{"num_hidden_layers": 12, "hidden_size": 160, "num_attention_heads": 8, "num_key_value_heads": 8, "head_dim": 32, "intermediate_size": 640, "vocab_size": 4096, "hidden_act": "relu", "norm": "layernorm", "norm_place": "pre", "norm_eps": 1e-05, "positions": "learned", "qk_norm": false, "attn_scale": 0.177, "bias": "all", "tie_word_embeddings": false, "parallel_block": false, "init": "normal", "init_std_qkv": 0.0488, "init_std_o": 0.0606, "init_std_up": 0.0698, "init_std_down": 0.0698, "optimizer": "muon_hyperball", "learning_rate": 0.0144, "beta1": 0.95, "weight_decay": 0.0, "lr_head": 0.0153, "max_grad_norm": 1.0, "warmup_steps": 200, "schedule": "wsd", "decay_fraction": 1.0, "decay_shape": "linear", "final_lr_fraction": 0.0, "batch_tokens": 131072, "max_seq_len": 256, "doc_mask": false, "train_tokens": 404800000, "max_steps": 3089, "dataset": "wikipedia_en"}
MLP neurons of a small language model. Each row is named by its layer, matrix (up: input weights; down: output weights) and neuron, and shows model dimensions 0-159. Each number is 128 + 24 x the weight over its row's rms, rounded and kept within 0 to 255. Numbers have three digits each.
After each neuron's rows, "fires on" lists the tokens most often at its 100 highest values on Wikipedia text that the model never trained on.

L2.up232:148161159138110119159153113143191073173161142076156081146134133146134112138116134134132094117146121159124099111144129139145135103132071108132107084132151131118108120160137129160142108133131144107143140090140071131132117138140130131079158136099139144155087090108128124111167146113119089119159085127155102111137112121142131144156135100113171125121143166128130094132099162122143196133071132131110112125103127144106132101137130160080131107093152099144085144130124137126138116133165114
L2.down232:104103095090133118117092153122055148075100148177117163133109125115129165147127121111141149146121153106105127144127117145099110165115172137147167195111101135162173141103133137091095129099130105152129097116141168144132130118113137120157127124146101126089147146160125139162075128159149154128101192098124132135127134156105144092102104145144129107115115089127116134115145101119122075161161125131130139106145136109138131133119139089170148146141123141111167081117107134148121127141136153
fires on: "ang", "ording", "ending", " since", " Indian", "igg"

L9.up637:142112154127082133159105136174116127123112074119102137141140099143164135131140105126103151148140185095141119100146130103118121121140144170087159132095169113117129145147116145140157125134120122127111150119156108100110187158101138073132173121115123128158110102136155116129121155136144099130080095133122148169119114185128135136108136126158077133164133117099124155129110148129159120136095165063106094128149132096129120099079137130131154098101147110123082099155123166123147152107140140
L9.down637:124129156179103157110136158102143072156107128122136154136082076097130141105144161136135125168058124130132124125113104148140105173132149122123122144157110153136137134109147133135119118128129090143121121109089098137126112161139121122117154105139111146124109118105126095112184138116142111141122113149131170105190131093093117101103112155146146181068134120133130101146166099130108119122113119156152128106156180130152096179122129151104157133127100158135155099103139142141156099114103091
fires on: " sh", " Sh", " S", " Cl", "ant", " cl"

L9.up534:127101120139145129132131122104126153079080124131144098131098088169135115104163143126136164159148141127114178116131152122153125127070125102144082115155125133129154120131135126115136099135133151120110153085097097126155112133148130103091127097148142155123187125135127111157153150116140110173128131122154080120061052152119143136108127147171106104130119143116153126167165141139138147153120116152180109114131163118154133091119102073117153099112130087120120142092126125158131130118153148
L9.down534:168172137081154119125137160120138107123091089133142155080113156114165088138121130130144135103099137138146127118125115153116132126136132137125182166124119132133123153134129141094134110084146150144121155146125148111154129124131104127062125120148110122099065102142140139124119131132155092108139122159110144150130174109084167166124073102130114150071121140127152089161060091113111134125101135178119097117109151145149189151120154131113131114146135139142162157133146094128143127129112134
fires on: " v", " B", " Gr", "D", " b", "id"

L6.up625:146139148143118093175142099146126143168088151125134123161101084125137135131121101113128122089164136128108136122115129157127112191094165120152154083134090110142153098119107139105134104141103113128114130149115112136159111157120086100073148101100100173123102139126106126113138173150107113110115146128141165085125083165171158143124122150108153145095087109138136162152141094107136141168114136150124133122171112122129162145154162102138124083155136088192134122127111107140114124139127149
L6.down625:157118137111136124114127173155135147085125125152126150153129126161114126143160114125106107153126139119109111090149153094121123090115133138147114156100160119090121136085142107114133127130109150086132103143101120096110113135133131144136122172214147129125139139136164119171156099075116114137139093140142137134142175121149126123129116162134118117121149162119086140126131111163109105084138103139120193120096131148133146127154143088108153117159084136060148131106140134079181084124121104
fires on: " of", " most", "d", "ur", "al", " dist"

L2.up549:091124135104094128150135138148158117130179155134112083187070134121142114125062081132146106133114131158086157123101159122076146170127112141106132109124148176140147094131086112131115127168114142151128115127128114117134110109167098142136143138124162080140132103125142122105126144136154119162180129136074134130135131136121096127132098133147135089112099116193115156096153136082179100138138129107123127135123089125143125160150136127120140105140115113113141133128115130104130152153159176
L2.down549:108143101162133121111117162137097122122062122129121158098186117106154143133210137067161139125143132114173132145155119129170133123134125123112113137117083108135103133100089148124121139104087130107134129101164148130105168168123139095117166126150095181102145135120095095158138100157134155083108114134154160141134134071129158129099153114140102141124139128099165140130090159158135157144104141145119149097124126129146150119122083140111147129107155125120123121105122110126118108113095105
fires on: " comp", " Act", " med", " syn", " air", ";"

L2.up135:145110124098113127133123082110123109123123122124119109132116110115147125128105149142119108153153150138152151165164101163110112119137089126134099110156120110139139149133095116174108114091163128088104133078174107102103123152120160116145076141117154119172116124081148158165076161103105115116221178143108067136114173138139138125113141129123107151151128113149143118128126138136151165090121144147150145113154109124159135169155120102128122075141122129133103117122095161147111124136132135
L2.down135:137145156151130134096120159122166128139131115122121156121148146123114116130140140137139146101123111129113138105082156084149160136144142143131148156088143144100135112139140139098130121159109140170143164147102141165123130092133114131114185108144114129085122111171099098100165097153174140147058123113110220107139068106138117145132109115120142117138115146103108130148156128130121088142157096115095083124108146139120103105101117160110123186109118107123168116147162095114136143116133120
fires on: " ===", "han", " Fin", " profess", " Land", " Southern"

L2.up251:128160175113119100124141135116182114134125143102163167145138156121094130185154105143062117103124100097131119143126142107092109108135122148145099116150131122163149099148114108139150171156108078109161143113126153148099146155120101179099105098127109105125102105088126109169114160142162098127134120123089148119096130137102129139093104113163104122141136114093147109145155119137157151132125180128103102120128151144114135134115143110116139152098106160178144092161152101111099108152163108
L2.down251:141111120158135155142111103115062123130134136118116075110129098135166139095112155126166132154142134144110132103135129143163147139125126114120150168125101145101143185133132167103087086082142174136119121134128117113136083108121173094127132138123157140143171152158125122071143102115065133149115145097163083128155125105128150114161143134131170151095134138167127137115103138153091098134137085120155163125130099130145113134104124116133149111151150113111076144120128138140127180093106144
fires on: " g", " high", " High", "ath", "ğ", "″"

L8.up34:160141089137098139150126113146140121140143160124090118127129092099178149113145167141068157118139125160109152138094151081112131151096151176122119122180115145173152155134121146165146131140121082093114154093102147145162108152106091102119160131101111166123107124155153162101161129121111110116122112116123128141128111070128121101141130149080116126157157105153121106116124157094126139136124082098112145137159159115156165109129158151143166101124140158144114113112115139107154165120095120
L8.down34:098104128098152152147107114116105125112140094118109141153145122120086139159122156103133123145143114090151135123207153127132111113096152130154172136114125152113138131148184167147124084128110141118185160155166083093130156130111130096133147086110145114113114189107133128145118148139122134145128120121109113135153137147132139138115171137129110129167096139130091114126092140124125127110142160115161128102066070135112143128115106114093086118129149180089127080099134155139106120110138146
fires on: "=", " in", " |", " of", " C"

L6.up351:145155093120115107109159089120098160101183146115152130108091120124119141062168107115170127124156155145177113145150098093119194131107175100115150161145135133128141116129127108163109089151092131126131095110107079152139146129098140090124131133119105097096139148157092131117135119114118130131085147116121127133159120165120129082153136141137117108139091131110116148167175124140160095145155145164110146126133122130137156094113133124120162105134137112115113109148161110124144124061125153
L6.down351:124126147143137130124085148093142100116135129164141130166151136132123139131103143127112142154112124112112146164112131139128130129170099135158122120094098099133169173134111107113144121153150124077128166114138157131104161072108078123032153151124099152139131099112181136170126127146074128137165075132130141143140125111095125099126128160081141151132158149141142108106085145121102155127119148135107138140138113112120138135108109109146091133150087174141121118118163143168104104148126152
fires on: "d", "9", "ist", "e", "on", " first"

L2.up293:127145105129100138133147158152106140081137107118125121121131126088120112160174129158146067123104070106144109117103156159144107145098178127091096115133120153110111113112116090115157145118123123137111112162146180163114132121096120104149134090109141131102129114075130146157192159126145140112120136135143125128141146134124126131139128147130153182102155131191100113105110125116139122145154116146141107137132171151091130129062121115158115111071113161153161116105107128124145161093123120
L2.down293:110082136102150167154139132112121147196115117106103142164129126114127171103074130115057152103169147152141120128104085093103116103156118148158125154128139127153154166118110128121150159127156140140138106112108072080145119148143082156135129121144137090133114153154169120097080102141114136142161107138119090094101129109137143115121096107128094117147117128126135106147124137121123134127117111134147192124142126138147100123144128137093125153146103146106137168110139144121109126174120187
fires on: "ter", " list", "her", "les", "used", " study"

L2.up581:155136119100112148139152109108097140147142103087098173140146132170079095113136138148120151142110112138136134149145115146157087111150088137096117122135147081144139119101121133105097109151088161149070114138192160159126094129144134134150107151166110098154112124101118076120161136131104075120087152139128135104118157132106123115140176121119131129089156123120092123123153150102102158155137136128103145152140124117083090181116136107114171135114126107146123128118146133118104162119121178
L2.down581:088127161153144116117111156134182127098108150139156067112132097121163183145103121104127122120165138136120130112120140093098150138084149121159134142098099136109115132125166106138148146092164097117155141122064089095104152153110137134126128104112143142111140145156139188112106114147143160128155104088120108129185076135147131142120081123135155148141106147119141139116111127140133126134099132134125115085120145122149189086128115137168080126146126129119123135101133148173117105133133093
fires on: "alth", "min", " history", "ict", " Fran"

L9.up46:157118102123136124077115113115137146093132100146134136134106139147102132110111150050121124161141110133116124169156131116134126121127095155128089123123128131120158117153110142139171142140151121136099099086129113093159118148079113108132163104131125147142090148151132121156125162139173094101167123139121118114161154097144155152135099160116156117177072122124112133117144157130117066088129115148099158186134105136149151157150094141134153108124084167091103130159099109125125151135160134
L9.down46:143120133096120110166130142144125156155104137139170147113153124118094117129125090127122117102100144143152107130135127092143134144126139103160180147102127156101142129134085146121115135153089122109144120142091175142150090136156122114144102142162090100105178136132082142083170065162104167160143112146162130155096114147135120123166152125148133106098114160120171125157139101137097109137126181116112136072128130094151146145118137165090146148099139098133094116131136093108110121099105150
fires on: "at", "ay", "ote", "ab", " al"

L6.up413:162161128144127145154121132144084121118088104134153086152098140114176097131123127122140091108157140133108177147134138116173117184136121131133151092142140133101125099125136113140119086140160150081115062105137145129181155160120123111113184120114166123098111159089107115120107105150136135099147140146108186120097117145138120113139088153110138184141113092104132152154121114136137132130121123129115159156119122111082121148087149129096127149127122160106156134135136103125078120092155129
L6.down413:169060146141128113136141147133155146101108131188127161119127097122137121149149122143110144142076137118089116115108131133134120146113142135093098127136085170112090093124137134118118154112166125109151149134102121102149079133135115131120076136103103160162143134160121150117131145112125141110144129147126099147134125113115144129141112151132131136115131130152117132180165108139123133084123152137129124124164125172102097071182140114173129093082159118169120101086150126155130132167069083
fires on: "al", "ar", "all", "ad", " av"

L4.up395:110156156128167160110116117175151159148127138175150141150111092132151107137133076127122116107142130087126123142103157125180142136159101146143142119138113139103163139156114107092103127107085124169143121120123158119156122129139121108111096142134134157090120120166105173119136122128128126091145176117098158125173151129092107089131146123161107103102099158100097156097139076147189142107083090118126136102152129127158144087135127139138099117157131073105133105116137120131115148151107151
L4.down395:182093080126103113116143115111107116133126109103144110115190184115102191116110142133103127130147117151132127105140090172083129122072157111089124127117123109114113128119157147139138110144150132111132139097150107168110161114125119125124170145155114088119154121120136111145131110132134110133155111114150098123133109088162116164135158109112149140172184052159152119171104130098089144107155160110133114151120133142099135159126128158085104134099123154135110124154115139106130110131143137
fires on: ":", "u", "N", "ugg", "On", "ug"

L4.up342:113147134151142166168130093114160145127138129132115092112155095113166125082151148117091103129156143096111183111114168076144139146116096141111114138162109123130151130121124113119109142110114099158118106126150122132161125164076164145108174144106129130100127129141085105161122084145112090082167142131120119143122110136136164095104194159132181109127149176124123173113147148117132143115096143114151095153121102139120124127142081130102137140105112135163096162131111131124103098117141120
L4.down342:130121117103127108134124170132092098151128105114102120156127155143116094169131102124170163093134087136172109158170075166128150128124199082125106130131150112170120122150119106105123133124162165135125176108116131122105139113161092127157119101142123133155115134118131136146168147107124106112094140111130127110129154139113126111136108121108116119188115082117120122126088102145126109167123084131140174109150130124150153127108188119157131105158142087124155069130138160142120152156121147
fires on: " area", " of", " club", "ern", "s", " from"

L8.up328:084126147117121159135126133165152135069142096140129148128176159149127188080086104119137093138120138108121115137150128159127122121166110134111119114086162190136087141132099077153068124145169103100143117133101132112137150140156149161172130084126163117108097111175126139111139141117155175099101145127152149146145126095108132132115134108141157126140118115133143130141126128141127088130104100112085132150097133084128114141155134127116153120114135092133148153156101102154134145110086120
L8.down328:160158157131126099086073131132146190152086146112120132146109146090114158146148160134135130102156117126142169141096126128112155121146159061167120097151050092147126098129143134152140159101148155108134102170143108100136119152118126134120116137077121087151130153105125089158102141125108132125167123136137121098129106137111152176118140114136104142114120138134101119102141169125130129140125148138160095082144105125130174121118122085123168105123145102157116087134151141122104141129118148
fires on: "os", "az", " /", "is", "at", "ud"

L9.up240:159160085156108161112138143108115097132139102160159133145126144112101130146137105122116137114107152170101147115110120126135106144120122103149124099111132171116149199114113137110156163119112106102161119137168132093113116135120138169144157117151153131147147103143071166131143159190134101157141139130100137130129111088198132101147125133136126098094140081123160161151133092150126096139137136106105115118152113149151126096094110142173139142131133108136112137121084103141133103065089122
L9.down240:129156117149167112130105158129129170098145139112134089113143138122145102110120157112129124143135085131118096107147122140109125139123124140103126164052115142100123109149156144180101138149101126102096108061115112137138119137151164170133160130087137082111134102193165086110105137103134135145123127108147134103123140149120125152152137090108120127156110088138133137112143125105122150109103168116146137156118144066138173079163176118144152131159132125105146118087165137156119123139130111
fires on: ",", " \"", "In", "ual", " In", ":"

L9.up419:110110140096088127125136118131116120162089156120149119172140133092095098162134117129164101167123126111094153166160142114117101108130100173190121109108124125130158131124128075140114119132082128127139144117095093129137155125104142117126127129136148115132133138182149143142137152155155125138099123110149101134133121088115114117168104132122091155195122102112114147079138152109135122118102130120086139123112098119121154134117150079157146126109099164132111161142123194120135152087151192
L9.down419:103159133126165108165120157085115120151144153089189155133111090160160106092134148128147115103119100110126191111112166127094132103121143138124135146088153138143167068142157131177110112136135120105144142124145095096100107107134146127096115083145134134146140123122164103149147128121112160083121098139122113097106126113173174109104131109117163130138129134143087128153146110133114134148126144096139137112127178110162160117139094104099165132179151120140114117134112086124129087147123110
fires on: " \"", "-", "if", "in", "st"

L9.up503:128136128122106107120125131118139112163106159111139141086126145104147118113139130139116118070107156169108117116128102154187141127186193088115132154135154123129145160122137128113116158134118148154118108112128100182137124108064162075133126155103154123121124137132136129189102140136089134145125145147119191120129110161122084088128123131111113128164123129123158175117128134083083131143121131133104093146127136146123115132144106111145131108051124144135125124146080109152122162130128108
L9.down503:147131106129124126126147157150110134110074192075103109115132146161106153141116132146129118126069168115123157147102120115142109163121082152127158069116142113135141098152134116138132125135125122149156126173115129101136161168115116139138124105140073132136146132128110114071113137132150153119130136132102087142142161113131138139094156098147160100096166108131146086198128119148155142174142116121160122104129125133120134110163109155114141162142161102091127150099093123129105085090132120
fires on: " |", ":", "er", "ful"

L2.up195:146155152135081081085136103098129106112183126125118139152159170102118156162149168062121095133075134111113185135141114154102109128113108142141101092125103136121136142122133128127085128161154150136134130121124132124109131151128148112133167102141107123142127120109133114100128129090104129137107102174141161119160178136178151146139109145157136095121141131078151119130076093123160131123121130142103093149100098172133106119154143093156131105105121141148107166151111113113110103145112091
L2.down195:165097111104169147179095173165129118137091148146112132110100107144130086107125111165130155127171166135130127131122163102109141118138120122128145126135117144122125140142116145095134136080112092136125117130129111152139109096140116150159079129120168090133123160139122139190148103127138142128166186081113109113075102112110110116105123111125112120139080144143091116088144116096064137146120125136113128101161138107149114129140137164122138165156174132112170135122109132172152124106171125
fires on: " died", " Un", " see", "ican", " act", " direct"

L4.up226:146185150104158169113089122099138111118133130133160135174097130091134118133131137109099120094142139096149186109105098138143141154116108125116102163156125138149126132156129128124105086157157125109116080091136145157121105092147122156107078117160146077114218129140081108120101164117178109123143167090110114127106136139166157103148162118131126126100137124081151125151122126122149130124134130168144105105126101164093131138128141132103096137130141102144138126150154120150133115139132114
L4.down226:102071130120144098128160128136149130137116119124139110149101153175135100106114105134132134142158113138091050144097117150120151106163089106117125154113129115125126125100115143142144128126116094118137162157119129129128164177088092096118161128098114170163102155119160137141153142126108116132095125144128138115146137138097093139091125151176122151128109150156087122128165095179125126120151161149110149176156147088140158100143134102088155132172105093146107124139116134076112162108120131
fires on: "r", "er", "y", "en", "ort", "ro"

L4.up69:160060142147111091117133120131098139181130109151096124161112130107116153102155092155130117114168134133078098120111162114134168080142114145128118131102129102078106125152117082145131146135143138140149146100131161155135155160125160127099107106116154078157110117093133095169091158101135112119147163109141121102092092145155118138096099115125116136180103151163131143142130118120144146127093144113105128155126147176122126100133159144125116132102099159107154112108115132167174095127146128
L4.down69:104168099108122171142115140136162136082155124147141146103150109149152100140094175149088159150121121122125164139176089132158095155102168120143152107166110139159140167150137158096112108132090138108131130113116103096103083118113118131163145150163095162103126117115133108155178086124141116112109097115111127137123146129104152144111189145133146120116128085125162110108111108158127090137154121114151111115151109094162106142112134140157148095128134118156083124140137112095079150109142112
fires on: "h", "M", " Mill", "el", "all", "b"

L2.up399:124115104110162109123160129150096099120161071128110183099150158143086141113119086098075148164135113161105109126156100124171130141127127130145135124135101120105085121143159125096121101089108122174130086134111139135103124158089162105130153125142116176085137157151156150126133128176124112125114156113129132129122116078112118131155136104114104141114131143126094082170121143117135191117114152115112137133123149139093142128131144151169117100128120132159140151156146181139097143130135176
L2.down399:132133150145065121131144144087161159113095152124130110137100104129144150117161151141188134085157151101125145107104135138120119106124151145108146149101111164155154121133108156181097146147112104092127161138150140145121143122178134145143080109101144108163153149109103126138142135092100120152148086158147136097115126203151132164092147111147109106136121101135133131094089117107136080125152138147140113099132108091170097121106129109113170121146164108125122118097114120126139091134100108
fires on: "s", "es", "iences", "icles", " exper", "ance"

L4.up37:135191140104124136142162095109122154122168148111144150112145159150109191135070144155092161189078138149133082165110171134132113121113143118145125119136123146141131154093099121132127113106115169099144106102106122082108133135152105103133099141101163131123120118114108161140140112132150128134107116125088124129148171100128133115153140112153111103119109163143126156118129089095106128156087112150116119135166139132186127132113085062129128097143110140152109140106130129127158144103153146
L4.down37:098138095129089127100134120134129093137055117154067105117092088093147072103130134148152090100165116114141172105168081131128143131126139126108079144174147140134122114129158175122114133145097110139111109124119142159172124098099171122123136159181092127144135123129140109092150112161121119128137147119137125145132092151147129112150130115119138161082146110156162147149156147152149130112190118107134111128125108085105138111159150164135135126148142126114160126126115147118103141152107120
fires on: " ", " inc", " the", "s", " tw"

L2.up465:129137128118147131163101113144139086114079143117080106157212144153113123132098154145097129087126108125119132120132122108173112132133135148136156175104122134090165150127128117101191129138162144094115136102172122112144126117117110178089132155146133143136122080124112093147052114126096113123146154159140125111115120123147152122115155126127113146102143104147087109099147145090101126147110148132131142148151151118100150113159128161144141137111121083137130156116103162122118106088141088
L2.down465:123132132167090138104132144107112148142135114162192159070097141095101173183158109110144135166116135126144140096129142149128130138146101091136095115086112109165131122123122128151099125155096122137106164142117130141097106127137154102119111087114130134111110151143161138103187146125166141147135085097115141116107067096086123146123088137149128117184122133082156168161118148165131107132129085116138137119149103122162129158097134118110120138132114152111140121115136099111138119164108152
fires on: " located", " near", " around", " formed", " through", " throughout"

L8.up319:133124153149093108094158100109137114123141115139165119095112186157084128103102112150144062124123152134147125126103150102184139128103131142152094120140109155099172110168134136131101109125141119144133114127072107107124111130106095142111111141139125148086135109140137115110110100170165096132109142166151095113135112106140124159100103113134155132112151139106109134142151118084082149132135183084143153111153150163085115123106102121166113098129111178132120161125125086157124113114117162
L8.down319:100150113113117178189117101121121116160148115140130110125104112170140108115119114189117155146105118142107137092111142103113130127122120127127112160116111150117071109126118163086168181132130111136139156106166141168139147136143175101187125148105103091162108153153157160144121122143120143155108109133138119124133113146106105101164092143094081132142125091117136119103117122127139105124119108131094114168122058123114141167145131136095153145117140109133117122143155088090142150169156112
fires on: " ", "2", " tr", " following", "1", " the"

L6.up48:141157139114155123106137148113115170178060106126137114130085146095086125087125108094103104113146111107148121103103136143157112109147108155155133089121102163180120115058121142125103125116087086134140117155109099153134171130143110115143161146121129150100123117118143127141143178150102111127131129138124127133161140160138130127126119075174148142173131128128128122139109171078116134123083105128109102147128171158144166102096142123135111179130129098162123151101147144134150112134126141
L6.down48:146095194161114149131109135144152086100173104109190126134128169107141102154135137140156136108141096106130110105143157170139114147085139121132128163150139097105095134157134171112129110142170165112086141117137130115104113156107114155118116116142112084147125131135097140141091139127148115152114129138137131149077101106142140132082098149070153128106106157120088150115137107151134120120152155148167153080118138138146148122154131163085090099124157110133130132147100135097109102152097115
fires on: "akes", "ter", "with", "ell", " further", "aking"

L4.up628:158089155122119117110116139131122125124100105093154122124101131155133178156151133135115150127161141117167107172137094119116131133159107135165150123168113131119111147099101136118095185147142130151104113142126095159102116112125118121117099151072151162126119111127084144170128119108155088138128135154162119116154125122132107091180145149084117106117141167095087126116069135125110142153097093157079091145097142152126132095147072127160109132160117136138139126141141149130086171132131104
L4.down628:127149131144112116144160095087109128131123139129148136130137122117135122099111097101114093112116100125130180068130131174130180138101124122145125092128097100123090127109154157136187144093111143173126172151111138118135170122137104156151185085122076097132140155147154078139137161103114125101104150127094147138151108173145136150076122087128122122118127140092126141132129104135090113106111149143168153106150154152135134114136170157122118111084135128136112111117129104119167108111130161
fires on: "ly", " at", "ours", "ively", "s"

L2.up174:130121086110136130166126133151104116113112087150113106134127108135120176148149113187121088150156110164119142120119159111140151155078139132134106141080161135172101111162126113099162142146142116135114116110091116120093109124108108089131173119137121091090128106126170174146153111150164143096089146144156126124110146149072127160147147131147137091118142145159123136117092176122104133172145115144129150136131123142105132103142091093120138097105134148124078102143084118135118134129174158
L2.down174:090109164147113134123103122104123149154143139080153154139138163108115109146109112097127128101133132098144129119123081143159123114141132125112137129166140130119153188103096131173123140119108169134117145149140145148151135161160158125143102109133149195148109155096080093109107126126096141171118106129113089122153103096161153095143089098100100122118101106120118094130121112136189106112114104106134153128086129113162158127085139170137101163168110129117152139093149151164130120141103151
fires on: " capt", " pract", " pos", " offic", " popular", " place"

L9.up61:119145100136155184135144153122109144124128129124122109107112129110180130111123099123116117171136201101118111119119134130119122158075102122159117132114123186112133145146122067083152131162145118138096125159087137117139128152135145116121091098133119124138139108142110164139129092146141105144167101142100152126145090128090097118104140131146157123135156100114107113091123145093120066134113162120095136156128104120127151140156122155113170160132092120123114148092173101162119180093143105
L9.down61:123134114168106115072147109118138130157129099120120099100112099124124084165107128125146155142139106119103131091169095162109172138120150110148154139165124037117143108185133140157121143109113100139141089122137149144117150073138147119161131129089158166128141093122138103168099126120130115105158165119130143096119129120129126089111101112134200111138136164141151118140114117157128157155106112148076152125156109105124148116135100139132117110126149116147175097155130125153128114132145135
fires on: " I", " it", "t", " to", "3", "I"